{
  "num_hidden_layers": 16,
  "hidden_size": 384,
  "num_attention_heads": 3,
  "num_key_value_heads": 3,
  "head_dim": 128,
  "intermediate_size": 768,
  "vocab_size": 8192,
  "hidden_act": "gelu",
  "norm": "layernorm",
  "norm_place": "pre",
  "norm_eps": 1e-06,
  "positions": "rope",
  "rope_theta": 1640.0,
  "rope_fraction": 0.25,
  "qk_norm": false,
  "attn_scale": 0.0884,
  "bias": "all",
  "tie_word_embeddings": false,
  "parallel_block": true,
  "init": "normal",
  "init_std_qkv": 0.0196,
  "init_std_o": 0.0,
  "init_std_up": 0.0196,
  "init_std_down": 0.0,
  "optimizer": "adamw",
  "learning_rate": 0.00107,
  "lr_mult_o": 1.44,
  "beta1": 0.95,
  "beta2": 0.98,
  "lr_head": 0.00377,
  "max_grad_norm": 1.0,
  "warmup_steps": 581,
  "schedule": "wsd",
  "decay_fraction": 0.343,
  "decay_shape": "pow",
  "final_lr_fraction": 0.02,
  "batch_tokens": 65536,
  "max_seq_len": 1024,
  "doc_mask": true,
  "train_tokens": 601900000,
  "max_steps": 9185,
  "dataset": "wikipedia_en"
}
MLP neurons of a small language model. Each row is named by its layer, matrix (up: input weights) and neuron, and shows model dimensions 96-287. Each number is 128 + 24 x the weight over its row's rms, rounded and kept within 0 to 255. Numbers have three digits each.
After each neuron's rows, "fires on" lists the tokens most often at its 100 highest values on Wikipedia text that the model never trained on.

L6.up320:145143160093136136143161107108140135148127145117148168151109151126110103144108172124113140117089143142108112105096106111136115140111086141110126147158106144162113162129156092125079150132104135132134133154148105120159155151123082171097111130119143124106185142115148128121133134115137119130131144111154104125144154119173174122135175134100154145136100130151154125136120157145086150116121116075156167119142111075126136090179099076094111110148123133127107103129149173091133114108145140130128112113115162091128138084132143084103144125135127110123147130130137086135126107105116154122
fires on: "."

L4.up608:119133119136127140124121070112152133127134162091142163147191118120123089166147114119134114077123130128119114103134152080101107122154116133156121127145119147121152128116144107137067132159125113117142126138137084161118171192110132163122100143152128108129171120114139090130150086186140117157146155096140138167123169117113138163154139120161144129108105112132102136093133144166120126098113110109130081093108118120123136081146074115088105126166124151142118088153105157104115119106141152127124121098133120102134152127162109107129177099138125121115100122119082174116111107118099158170
fires on: " as", " for", " is", " to", " of"

L7.up639:128117152143120128134125078130139171112144081104143123146111127136080141149126136086086129119146146125125135147122116112115162139118120096161126130138139132147127101122139127152146117145122118125140117107080100145152158137094135118141136167131128113148165105120107132106178121156129153106165123128107139138126180106117142109085123121085133135151093107186116126125084132102110147118124128180114201107115112129107148174145132124125154144158055156117113157087120134160140089117156147091135099105118096126093122158148091100143150095134132118116116120119160109098136109123142138143
fires on: "-", "unt", "la", "g", "r", "ho"

L4.up457:142089164109141137112128115126127139137159160126118153151128118115132103136140117104122140112131089163160101104117163084133148132170103112122142154085124131123178109110118136121113096159109145136183098121137147124128085164124097155148110161126067125102138078138140140137130117137121127165155117137113123137098082114143143091082138150155122140170147141165107160137117157098150133126147119167117190143112107182173153140086121130110132137115132113127140119134145132132114125182092096142115145090106141114155132149148105118118119100116114161151150181096130125166157127159126094090
fires on: "f", " not", "t", " to", "ed", " of"

L6.up141:165128102119122169119146139078132135183140096142107161136102127144106082157185149078112147109125158169112149142098140133131111130114111163095124132118106107147121134135123108119113129132106146122127131167126108160166153174128114182081124145130144124144139132123135093134092115165110148119166167099121096135157152133148159094102141159125105119117102108120116127101117180133118145130114113092124148160176097132119137130145125128129151125150132137156114114146079147092154125099170142143110113094140131102152131156121119133111104104140174161118110112136112123116100119127115140097
fires on: "=", "."

L7.up378:140131134087123134093135125085102133130146106107133166184124138149109161106093150105100125093116090169096126087123142160148151125152086094095115135102124087100132165130131134163109127166090090159161126107145134157158116129089083101103088155150116123153129132095159109132145135109112108107133098117137136146107107143122162144137131122142125183145120147115095102113121143125084153105102174131107118136153130149108110125115130109149076127161115137125132141136146145165128129132116080102127120117156173105161098122164104166118087141145096130093121138087123124150134144138126127136
fires on: " and", "-", " exp", "S"

L6.up309:145088153080140087126149096084119130107151106128126116132108131134138122156166127096107116105148091161113124114117112095114125120172095112162165118165102130096126089130133126114147133121111165121139112145132118116142121108135108165154160139078101161111153133178125127140135079139124106112163134131144132089123140152085099142112145116143139144135102144144188146134126138127125109132126114081085133153121140117123113125116136136118085117128134108119130157098132172127144177106148142078164134165129122088131123107163105109135114110121110144078161140150151088100177109158118109182
fires on: " La", " la", " of", " |", ";", "an"

L4.up561:125119118080164137164151094091082149142149129114125162156130111132095117153153142142104107096102101154121139137105138100147126146156108076103148078136106159126132137107121129178128162129095132125155146123148119143172113142150094129125125149084108117127148151151141099117088099159158127101126127161160108138122106103121129136137114151168129144130111115155127122091157135096090100134095113075063128176154133126155133096145119087150144142089064127129081157123124150128135097082192141118120118128131133103147084099156118112080107101146123143112124112105137103170153135124158099162
fires on: " United", "-"

L12.up315:123047109119092134118098176059150142084150108154137169192108136128145130122112107111129150116125149122129133123164109125126126143158108117105132146107097131115137161142130100138135155164127119125111136107151151150111140136141129107105122135124095134123160143121171118127118085142184120152108153121141073108141080133147157142117111139154142122157146130134128114077121085112118119141100120148121134149151148184119163092153160113088125106085089113185100132088099124111152109116121133114130142156137161125125114122107099125105150081099121135116127113162105094155093121158149095171
fires on: " de", " of", "De", " De", "e"

L2.up411:135151115124127126133132125134120128125140136088110132135185098132129084104133114108113094120095122174109150113115144088117118150148135092115121107110110135125110145118139096129064147111101167103132152130110146087148123148113094152164110123132120162070138093169142100125100113170161134130089135131132134154141115120141121115153146172150123126093117087098110130131101121102117122112119132138078178122136156156158128084136093123069133118115125124178126157149154191096121118142156134134127130128203112110190127144132136097119139095112150145093121165118118136187084114133158111128
fires on: "|", " of", "ing", " their", "ous", ":"

L10.up505:166142118073101112112139066129090159167130115127133146168131106113110146162132133131116147170115130113127144136116129090129164102165126089087143157136125121146115089159141128127127108144128152107153148117103103116132129130106133117169119124126139133150145159127179117165108117158152114086161143175104138111099141098171166123113126128137117125144093127148126148104129127120106112131114145126114149139122137151166128141144126139124125120150073138147153113150175123146127116096113169143107090118100107127130099118131097136108101126140155116089118100114151085104164105093145102114
fires on: "r", "-", ".", "h", "mp", "n"

L2.up458:146103119164101156139096124124113148068133111120091149136128102126124138197152162142118141102158130142119140132142177115125147147166113134119119125103112176135147138153110075138111141154138140172135161153179116177129157127098168133146134131113117147113141115182141105128160130110116100068149148137128147129108157106154123115125144114142108109120186120152121116126146110156138108124109100129054149152116122133089113116135111111098116093139104125147103170153096117121116107133098132088132120179108146126109111093150116164132129084095147102122141156118133113142103174142129122165
fires on: " to", "ig", "–", " of"

L7.up366:156091117090130113117104087104108134124132149098097165118114144098154130138142122137112130120072161141105128125155132142115148131108143059087130136120133117127133114128124090113145130150121154146156128112183118138140135149115138164096131113129119113129130123152146126096110123109091112118087124113160119174111104081124133138134135155117156121165146109124119083159085099151086121131102125122126145146138069138117148126111100129184069147121113143152135110105122126170120108116157116097128172114108149102152153099143078161145153102184121109155124164107124127118142113091129149128
fires on: ",", "z"

L10.up29:139109149156133176140147126079144138131117115127113113110146106115122125137126162116121151142087145135121144125112121093150052109162138093101171137130122118111140087132091083137104101103146090116106158132138141115101135124146114161126134151109108162133144132167091150123161115134132153120124141124116130127082109146140097128161125136148120126170158140163087150142125130141136109150102091156151138202116112160121171128149099128068134140122129134113123150095147134117082131129128136123137180123159118122170100112121076118122125098156107109120129135161116085089160139152099108174
fires on: " of", " on", " to", "s"

L12.up409:133142143122135146162160133142092130193169186140132150167125151141117121122159122131107157155173140164080134085125077104104065076179120122137099104128106121126110122102136096143076111113104151088148112102108164150149156155160113119194135139168079118098144126093148141117118132147123145125142133105093108110125112181144139106113141135126147150124173117142132095130142124121097091111090125098109163121120133110122132128155135131117134097099135127110118148142140172126127134078121167113106143124101166074150116138157135122075129146088155147125132148143124136115124119098128106126
fires on: ".", " described"

L11.up652:134094128122112151151140121119142145130116169113111141122147085146105110090135114112138127109130097163130072125103157122119120098159100131081129132110111164144131115110143152092104117128129112122156139139164149173137145143144122117178146162183112118094110158114138159094100121096151142163175144114121127159114127130166182111135156081130119111166168095166166105098107144125149092122128173115108148128141126130126136130138173110123148125136123109155107125133106116130117165140133139134142106120103148107142126103162154125099131146129154164119136158127166085160101122151169137096
fires on: " not", "."

L10.up667:170143119171160147145086105114143132148169138135150112170114107156127100145126124140104132128139110128103155135122089108119105169167104072142121133115119119185119163112144080145110124130112060093144135137126120163068090156115142141119137168136121077112122128153132148155081127149172124104102126111121150149123142123114121106118074147094093142131139145168112157080170139110084123086062088153091128142151165109113104123126140083104093099140095150125063144108120137156133140096140096159120125147134165124137133104118119127113150116102156130140129162152139119140109094141125093180
fires on: "\n", "-"

L8.up702:181145120135121116118107118097119161120162108149168114138098144137107105157159114124108119061152107128118113156092121160133113137167143084116128151145141134140153096147137100106152156114083114073115132125130145161148142150090087144122123098067118125138149127125153159134117120168143154129129131092123124122163119110131153101116139110152146166110093134149148131103159126137154099107115068152114106140161130115136122148137151127152144146145091122114052110131100141104125168144178143082131095100091150126115072083113108169161136084111138139124098156165120163130091146135141103153
fires on: "-", "ew", "eme"

L2.up596:141102133140143133110136136072154138162123142138108179148121104162171122131138076144129125138085144114114166146092148083107163116147111133105147128111114139194140082108141116155133123138067087100145145154113099110125148143149130157118143097142086152110157108141159129123081113162119175136150163140139094160111153139088129156119177132149101118136118119131123116134109149134105133090122091148144120117142118154127165116131121095136144138098136138130117115106120119115139131121129156143103120101097093052146097116160096143100126101141145133149131140159122128120135128157108106175
fires on: " of", " to", "ed", "ly", "s"

L8.up736:163100117115113131116132157115142127170142105099156119145079135154107126116152143168136113138098100145098164102161172108136173160120115116124127116134139132117125128098126136115132113107063101178139098149114126140175106149131098109143134127116090175127110122139135143092070126127132166115135145103177069161065118122147164092132155160169147121140130117094145144144156128086077160150096118092092125136097096126145178118141140126158136063095124136145135078122147090122142129130131123117116134127153129099168088115107064152134112139124122112085127123119115121141147124101127145153
fires on: " and", ",", " or", " by", " their"

L6.up193:162148131115134130130158105118127132136110123128168164141138132139109108115111141124120136117097153142117125124088111130136104150119113138105112150130093144121114147116135099109095177159064155090106141153153135122157157152131072151094096140113120136133140159123147113138124136162116135132126139107125057130153119115151177122129174179119151144156124107156142107137118176125097137147123119093118155155125133104145126108147091081142141103139122120132104128146130156131124106149154133153107128131129173082145150097163114121119097124105148110124145153113140093159086090106138147108
fires on: ".", "=", "\n"

L8.up747:091133173143126102104150085152084139144169146121145101128149137126130115118137132143118133150148131187080059155149155143164123101159104093147156113109138149097129102110100152101109124126136163133127126123139136124110100130181188140125119122126163131115129135120102130114105139129111169138099128190150101141118096109127111152131151151143148097115130071099136150101169108110125135100125126126158153115119131150128188133165093122070152099101111154119140125155125118141124111161109135140174153134151108112149098116116150121137104132118136080097101142161153105131184123120137132120
fires on: " more", " most", "ly", " well"

L7.up513:159063151129125135077087046099151139131160131117134107141147106134083087121160155149115115088125121165149107137150110133147136125153147112128163128175116115147154113135129136133121118135093101111109156127143114135102119178124112112122136107115137120142152125139143163106117144130124136144132077097141147137125123127114125092095144103145101128113159159111149173132153156135125097145077104155097125164164132110159140129176152127092119122160137131138090104156131142119144137136150139092135087144116132133118076058175130153119122113151116093126106097122170122131156089140123120126
fires on: " the", " that", " they", " have", " and", "mo"

L8.up231:103129153109124150116160097157137143117126170113115123155103157128116158132153120176129111155118119108127143133134116107104186103123104142136166098103093149114100123114127115155097125119090134133115151094089130103133147138131116147105156137073108101103123109103146161136133137162144154137134111160132126153155156104129114127102107121111129137164140141134181109102130168153113093101141092142125117144116096167129151103120096121147083150141102124217118096122151151117141149135146134131182141079097148120147163083123150115125137101138100099102159129150105141160129170107138100167
fires on: " |", ".", " votes", "ang", "ng"

L2.up27:143087161080178114145154096139130125095149107114098129131124158086169132150113143138110084100152120081159138162142168090118117085098131105115189127166113130127134068139100141136139158143143157090142203135116129116098100128122069115142138129133133105138103140188166157136141101113133161117106126163164129136121153105155139134083112114137168133153093125094138135127145157125140126120128095125134129124157126145142162148120114157146073151128121121104156139142131097162127108121104122103148165108127125160133134155138107162183144104127093124186145101113114119120125078112098170148
fires on: "-", " no", " cl", "ti", " No", " acc"

L2.up605:129098118143132157158105121139133130126125198137088139160144088122121099142120162137135118089145104125099168089131151089108114157180132112150112093160132099140129187110135075147110118142139170113177125102164113160126127139156148140172099143123141157097149125132152125132128112127164183101131160116187117131121145104122142088149098118154109126151147088105105119139106122143135127118109135149102165128129115155116115077159136139081125119143109162146126122129137139144128109122144100153154160117122116116113135128161110116109138072077145121126146132171128163157113126138134132146
fires on: " of", "ng", " among", " to", "ix", "g"

L4.up142:169105131100138188112123120135155138125197117119098116129128082108121139104131126187132142140114104156153139123149155107142134086144096147121111101132162079131162156155134127142093127097113099118103179135112153132106126124129118132094126103148107168088128130156120170085176072145114147179100125107117130176145126108096145116103166140167174114136139122135144125095123150131128119138093108154093085112101139134167154097096096143132094114152104119114152121120130133073100095130160130090136144152110130114149143126147086110131179149136157161095127091105118129129154132079092081149
fires on: " I", " De", " for", "ing", " you", " to"

L4.up523:098134142099139134156114132123130125113152181069103167136149108165135109177123125110107118121126132116154093161150117134147088095155110094123164087117120160180102104093109119121136108120089138121148131128126131114115104147118101186146115134106126106121117112141130093117159130195143123118108119131117052126124146098118152117085151138122167129163113096133132155148113148118125138151136102107115121150134106160103168115154117095152146158095125111151116174119121114133138098139144145148118107142125145105151109116131153140121121074111086116101153155125167125120166114140133124134
fires on: "|", " on", " of", " |", "-", "ed"

L8.up345:108114125123142114148106135094166128135164159139130134149140132163095060154134112158150124120120143139095125127152135065120119121137116134122155167115139152175133089084120113122074114086076090104152110133143137187109096159102102110161137140108122129145146104131120155156062124138145107128113126142150109150134075122151107110156107124119118132136184160157161139136139091144113086097104129103110131125102145118148119072123072111139108133112118131157119153144139145091170176122135141110111140124153131097136105130072095103133140128127132097086148146154130113147133093173138114162
fires on: " or", " and", " (", ",", " to", "\n"

L11.up717:148125121108141152088180149109107149114156119137142142123178112086160107145124135124063128101141105123142137131114198105120145088180086092156153117122113155131115088128104136099122123155110107148106156137161109135134108138122089122145130133126130121131135147148133107130125139165100126099117149139163148155104127136101100126130083145136119134131146158125113098122131111133094089103098096104112121137135110108094158130144119132121082128127117147152107132136132142137085111131147125061105141104149113122113106143100130099141145123151135125117140162171120090136152141142140161114
fires on: " Z", " s", " X", "Z", " Le"

L7.up94:146132097175129146137106149090147128137157154101122144148166088131143105154185100146138145090111139137090108172157131150162091120155127131154118108118078173141145116102113104115109124101113101136164118146146123127159146139102136137116105156120161067136119117139108131104146109136139101127144149114091122159117117108115102108108098121167127146160124103114144149140168132148102088121092117114068107147125148103133149089135143104131155098151129116154095119127098171100116135053143123069130127135172121093163123129137120120139085134093135134122112124163126086130122123167097090151
fires on: "\n", " On", " on", "ong", " in"

L7.up581:134126130103123148122152115080169131118134101099182145154127117172114132144137108105101114124095084119085079169138122093100114126125155088120130123117126143127138091120149119126109141137135150131125156125135101113144136113125126150156130143139094101109148124113119146164151138168157169144125099104106143128100103127117127144117110109137154117125127127120116123110105140103117080109146108137107076157150175135162163138180136129098078123099086108144125155116186157119112135152155134081108125130125100112128104113142129110149100133141164168120139152105174099152149136143119087151
fires on: " as", " in", " by", " on", "an", " made"

L11.up353:149142065153115138128124085111130126144134116119130099130150157118104127110144144160121120131105129112103138065115111128119107124147117106166121175112073098129117132102115098104116093160116089137162113149154132164194162129104162123112120096090096175112143167107144132104147118112138078102128116115098116138097115108122141155159102108136149153142133117111112144106121091100118108098104084088101155118130144100134160157126130127116154123079127131107107081142135185168134157130154142136158109153127090120161116172113121185113170074097168102136133134118131076114091116143127117143
fires on: "-", " the", " and", "=", "ub", " or"

L2.up221:114146138120149141139160110111155127110148139108136150122118102121124125132162159089114104111146151168108118154134145121145131137170111161151114143136097128143137147109120128106120158121099138121112164198110117115167199134143101095164102124134087123120179158129085149134171095163152140112175105097153098138167137110105166123103090136120108123121142138153128127116126149143097120117118108139115078114126111130114122112115122076106134158136107158096107150081115176154120150125151136080126120151103102098126155116129112121078141120100107125145145170131093104133118112157094144160
fires on: ":", " |", " at"

L8.up541:110102086148117165147096100117117120144161091074133150163131105137113130110131117142131188114109137135097119116166115117136127117150111130121146151120168153109166169105089129137125095137135133121109125138119145137141137100078150138097108136082161129092097141137170131135129103139138092128113110160150142117129161107165117147127097186143163096161118132138117128083129142125103127186124130139101138151105109087088148096097130139084107128091117124172129104134105135128154148116128084153166125186151170128123155142118138132116149052089093130138163093141115129098102089143124132128
fires on: " de", "a", "ment", "e", "on"

L2.up515:128128164142131123177145118106077125108134124069115102124123132102154078168146134112078160151126169138132128197146109134166138109147100096118156136156104125163121103142116108133113111138099114125144123168144093134197134160107120170158087120110128114180115149126124126188129118157127120115140139119143096145117107137118106141131150152127123159139131141145136093125118159133120109138129107103126118120100164146114144129155084082147133151123134129125116163110148146151138130139142112089133074107132133109129119079136111122139146096131074090152145097088095078114136084124125141146
fires on: " |", " to", " comp", " over", " From"

L6.up129:099147098132125109093177079139096140129138100082111094103155086169098122127122139127102122147149125141104140115157189126132085156151139134131137130130129145139123137140105080076108088153121122151128156145107121143147088143158101121149161138155115157105187099125147088108146080120118152119132116104137117134127099138126111121129135157142093117137152115115142135089150134078125101098105098103050117136130192124129093116160124119083126106118109120151123144181132144099128092104129126072105159117174099126163117162089144135145141161100146120118128152131164135133109126125095146137
fires on: ":"

L6.up202:186136136110129149167151127095126125142127107106130170141137127141123116162106132107091157118123162131111158144107099126106113138122088160105134116146106146136134159121148127142107145118101168138117142126163155132182189169118075147115122183137129104136172160122125134154126111146115121123152155109142058122140152131158158069133131130120139139159128118174153086137126182119108142138108152093120104145166094100123166130188147096130093077147129145126121099137114161098151105131135140175122133103126128101121164120144132122119157101181166106156127116125150089134123125120092149117
fires on: ".", " |", "\n"

L2.up670:130112129114121145183166099110102146103164144117127122155138152154097116162101135112095137141130102122140111155133125090133162138154099113127131043134096119145103177143132141152129116137137140153163146110134084122124181112099103119145086146122113103141151150116140115132161121201163143125115080123123089121116120092125144165094127164150135109141138135115150148122156128117098103135127067102137105136124112123135165129120126135133152082111099103126097119121117141112129132122168140098155110149141139125137119082125140175133120112141106121118114120125121118147129079114154068115
fires on: "-", "y", " ch"

L2.up130:162107167118153160145112123118166127130125163171085159132108127117127100123131111145111152158091136103103128156124111121122126132150116094112163118142122120168132115089144108129116145122079138076165099126149151135132166158131144180125138132113152118116127141141135115158102097138158196137127131135133104141098098132118113101125112147152124120172144121120139137100142157125114112136154094177142154105121099155161164132118153105132134115168126119109113136124151118152158117140131169101143118122145120067146120164147124102109141113156158089128132086161143095149144123130075102167
fires on: "ed", "ing", "d", "ted", " to"

L12.up126:147114122090104118124140102051173144134136089118141195147116161180122140115161134114129109092055125147080120110137139111131121159164157108151176125146107127151136117116100135133121153129124147199141142122169143127132172091123113175129088119143087118128173148115114158142133067183131106111133159107137119132097126145121104159149131131163131082108105097160095098128171160139104142104149146110109110118134093161120145131126127080143130126121094122132117090089149147100115128122137155134127134105140159102192119103122118138100073120127126123128129131140091109145120135097101104154
fires on: " in", ",", " by"

L2.up107:150133110139174119182115118114097157125179108148133113138149132114086128123125131115116161119132142134111146133101150099133143119159100104117161119126099136124142120095162119139123116104100144139139163094133095161164118177084153128147130155085131104099160170166121107151078077142126140125139135128175133144102128102104125092148108133178134124137120118108155149095138122137106119121110110092116105123105095128147137118155103074140118168117087117087108176124167146162135107099176118130140122100128118098165143167123128129140156098162132083108127125107131147153112148105101074134
fires on: " h", " ch", " ha", " lo", " tri"

L7.up324:139136133099144127119115115117141123118158154137149116131097125161106078160125169143110113096134143143111122157177138059144097130152123132123162116125156150137130127112104126083112106124091105108187144103130059179105156120095142141107123103133114150147149107129153128139125098148135106118147115119173131114124142136129150116131085085123123160135139136145159156110129159176159130136076130135121143124127122091093173162134151126087099103115131146176120102121129116122161173159163123110106118100138110124111125086179157137107125114113119098121153204148103118145109103143131139188
fires on: " the", " that", " at", ".", " over", " about"

L4.up235:132139139132135147119132186106104154084171136148139133146150112103104143114108145160056097125098150131136125161122112109132158114157073093151141124118100117148134106062113134150145121116116157145144126101133158144131118115108133161131094124134108123133151149110149144165086118133118096160129128121087085119094114114120146167157128146120147140113166145134152121101114077125083082097115104121130108144166130151093151119145169094136070129167080090156076132112118152087160098140145143106105100123130106120143099127097093147121153153142126133128125145123129105178154124166124129095
fires on: " Z", " X", " K", "Z", " z", "K"

L2.up527:128104096166119155167170152138169144153140126145153151137125125119094124110119162157132113106107076121122113100107145111132148127166131146187107122124108140144118162127137143149121115131117134110123117179145103141123108125150101127172118111108137140150141148127133144153125120116162103074151152118166127124118116099106122096153114147131160085111148089115103119104126111151128118128108139099116123093100150136136094092185108161114164133158121137109122124109095186183144138136115102148100108129137098116155136117143154123137157109108112153096128145105137181155159106158145111164
fires on: " of", " to", " honor", "ry", " Order"

L4.up134:094122139117144148159134118118124122117147152138145130158128137153166109128153126120106147146124098109164130148114126092149154074125074109141102121179120122135098114137132135149109109094112176153144125101114135128128132140083123150166086125132120123122164123140125159105135133142116124145161103108134126115153146104134120126090174179149122157145105175165131125113123160118093142131147139089145110118137103148152180105093122102126106176130121120106134159100177164098109159129196114067160123149092130108158168083127115124114086092151049113130143158182086143101135114123130120141
fires on: " |", "y", "6"

L13.up476:098108179120139181110104153146175149128173123106138151120117119115134124145172115160104111119118169154136114123109142117130132131123080080086165131135088140175120132147138099115112163147098130115132143126114132154128144137104175109123117143113112129111148158129113106126076140101144150149093116169132110123138132124093189112140115124132164114075121166161141152124131116106118107144139136115117125126131124112074145132096149087112164143104050100113095082147131122095137121167136114111157173129111133093115141124121148168112169119107155115120155158126145149106106115109113141132
fires on: " |", "|"

L13.up242:137121121161124163137168135143145141119128121140163130118179131072104126088121115153122119102069154130144126115079162082180115168130104095129150108109134137141124120112182139151125139137153130115179182132099139128144107118070142106142171146130131117083131132109147092081119155112160117151134139140101140154104107126127133111113104101114166134076087150158185153104149102125114158108180158124128118157123126133108142141143146147109127080148090142153095123138146124147135150146149140154124136084099136135091105123120167181137106114129129111119115142125165143124112116112093110108
fires on: " |", "46", " 120", " 87", "38", "."

L2.up657:123136112116153113125117087072134137159141166106132174146113111144158114173155115096112128134098153140137128174122126096147137143137117140119111153093133127170120138134130117114146176122081087104153139175130119103160132138110119147146145116144105124127144129117130127137081103209137164121154105121108094139093158118092108122100151120124126133132119106122107139132080136145094113125141113146115124118171130138122180110122139055134132131158115132155113156110109108115084103103142153099096125117099130087127120110172089125101130119095121175137142125163157090131148140149130110155
fires on: " |", ";", "ed", ":", " in", "'"

L7.up604:115112089123112172103098095131140144130182104123119156162127095090078110136125154172110117085114119125116123072099141139089122107107122064106196142132133097099100133119118152112137135103117133150170095117130152125113101142121143119126168126123108108128133143146125087098111088141130105122127103074150136166086112099154155135162136154127142131138160151108102135100124149080056090111120123094149143146103136145159136115160143153161085166095096099090125127111111149136149131143164155137130161125143136118181134099095119154088162169141164114149130108128156115124127146133097142104
fires on: "um", " and", " such", ",", " of"

L2.up501:147085153178149120111135105133106141129136154168076162138167109101132092179149116100117167100125118128109151146139171108133118115163095131103196073137086134152142114119098101097084128144122113146164107112132066164159123179091131108137105106140099114139138133145153093112128119116125150096148137119163125116119109112109099127162109137164127092143145082134152075086167093123125123148085084107116130163115116142139139091169093116124146131115106118138108149158111119145171113095147132142103139108154102126126114125148145138130146103127151086125144138144126162130106146142131110116
fires on: " can", " co", " lo", " tri", " dro", " may"

L4.up43:120113137110133127125146170097086187102112156089135128134172141145135102116134103120115137147098148106163150133165131088188143065095085109141111141160100113104188096139125088124137146121106102140103119081135134110124161138080170210147111165072150110137144162192139113152100119139104139123123126121099098108125139133126158126110148108129101123151164118103133136128124125112108104142136123160113140127182149136139155122101119108165156131190101105140065142114092158108129096106134128114128109104167091137140154119093115094079110131170118108151137105134090119100119087142114093110
fires on: " Sch", " Sha", "sch", " Sh", "ka", "K"

L2.up299:143140120096129156097166114128184142142139128125144141111090120145119123095149156082133106146128106125115157122139115076105155155081126148120074102092142176124118135114148109161120142126115129164108149160155081127101145130076151114149124156097110137103151125089085138117127110124128145149108138090113118184116083138110136109124107149137105098093120161065096117110147159150120124144130113116103072136127149137148148123131114114127096126155105109142106144125122200105090142155124118115141145116126147122158155142139158120067152123142148138139146138135119123142128131141133115152
fires on: " on", "reg", "on", "g", "ti", "an"

L4.up510:121125126126116187163155149104143140127147072128137159170178104144094069128146149105131138081132136149089129141119130116163097109093082146152117178189106113130150094132145104111112150149111146144095141114101134093139159156156121116111118140123124118154191156148121105143148073159117111089140127124143131115147171152117149106117134121156166132189098150130076100102144145110064086128132112102178110165109105145104145108093139131139121147104115134170110133142119135172116094125154167103105123118155153104124136146133118128095118104096148142153100116130099106113166108102126136114
fires on: "=", ":"

L7.up430:131110142115165134159120122113166129128158092159121179145128110142161081117170147112045127096133098138113089161104105100157130113151106120107156077090140129125144104099116094162140150080116123130158158114165098147130121157138149155147116169144093130149119122153115137103108106147143148120135121149075114146117137156153156117117112176155111129155136130091101132113085146101107104120158105159145145134131135165127127147110134130067100124104130129114125149092154127139117159169120176098127118130160126096184149127161141130118135135133094115090166139143141108132122147119122155151
fires on: " of", " on", " and", " |", " from"

L11.up522:154136135125140132079098088107078156120151110067144134187127106133108119160147105144136086100104147130120164133111140084126139147159110115107130141126122102129102150148122121103115103138125106093113157097132109119118111144131116143112166115130144130078167124120165158124139114162115109096093082106159120166148109121121132114120093123114130150110167159155146187101089105107084054088091136147128150105158157149101149140137131139120122154085106159137109156140146078125101158111166129096134142150138118121125150156131125133108118110117170059141127140154100146074156150111132120144
fires on: "-"

L10.up507:155123126141126109111130131114092132139168147122171108171120114122124145114105134136119113159127126190098148100122160115129131126130110078127113167142149110133094156061147128130120095106088102108138138167097155107182134137154101106103113123119111137115133162150105132121113107116104137115090103156108129137107110140131175130141114120123157136103104137134158114113148102131148138090099137122129119125120141112117191165146114090123138148119124138150130117128133114124156131110140107164097124165169146091133107120148086160114109096124096092118148156099151118122139133124092107137
fires on: " and", "-", " or", ":", "F"

L6.up656:186145152113132136130140072112128129126121140101093175112140168137097101152115145106085127129137159114102101161122118131148102160116095162104124135142134120159119151112140123091097119157103165083123147174147106124135159175114088155091127171149101124115164146149113134130107129152122126130128134115149077114134150118162164080134148148127144152129104084131156100121138180138115128154128149095138144145165090141123163138144102098130122088119131161139115140131101173087124107144183146159116131125154158095148118118157113111100111093124150126139135134151134067175102109133116135129
fires on: ".", "=", " |"

L13.up247:137106153137155115139116137109138149112136098131112140146166136123097121089178163154118072126126148163136088114115102117126104119145134142144128148114150139151134110122094135116141153134101095155149067112113099127101159120130121063138155140188130120097155137121130085149113136120153159166116129113137119140110122146120184135175109146122168138119087134150139153098061180141146148118124096138103127164152074106094130129112108111109149176126065113131102124133123141105145119143119159139098183108118159104131103157145143152152105095082122153116118139110179165142140149142114144109
fires on: ".", "%", "{", ")", " |"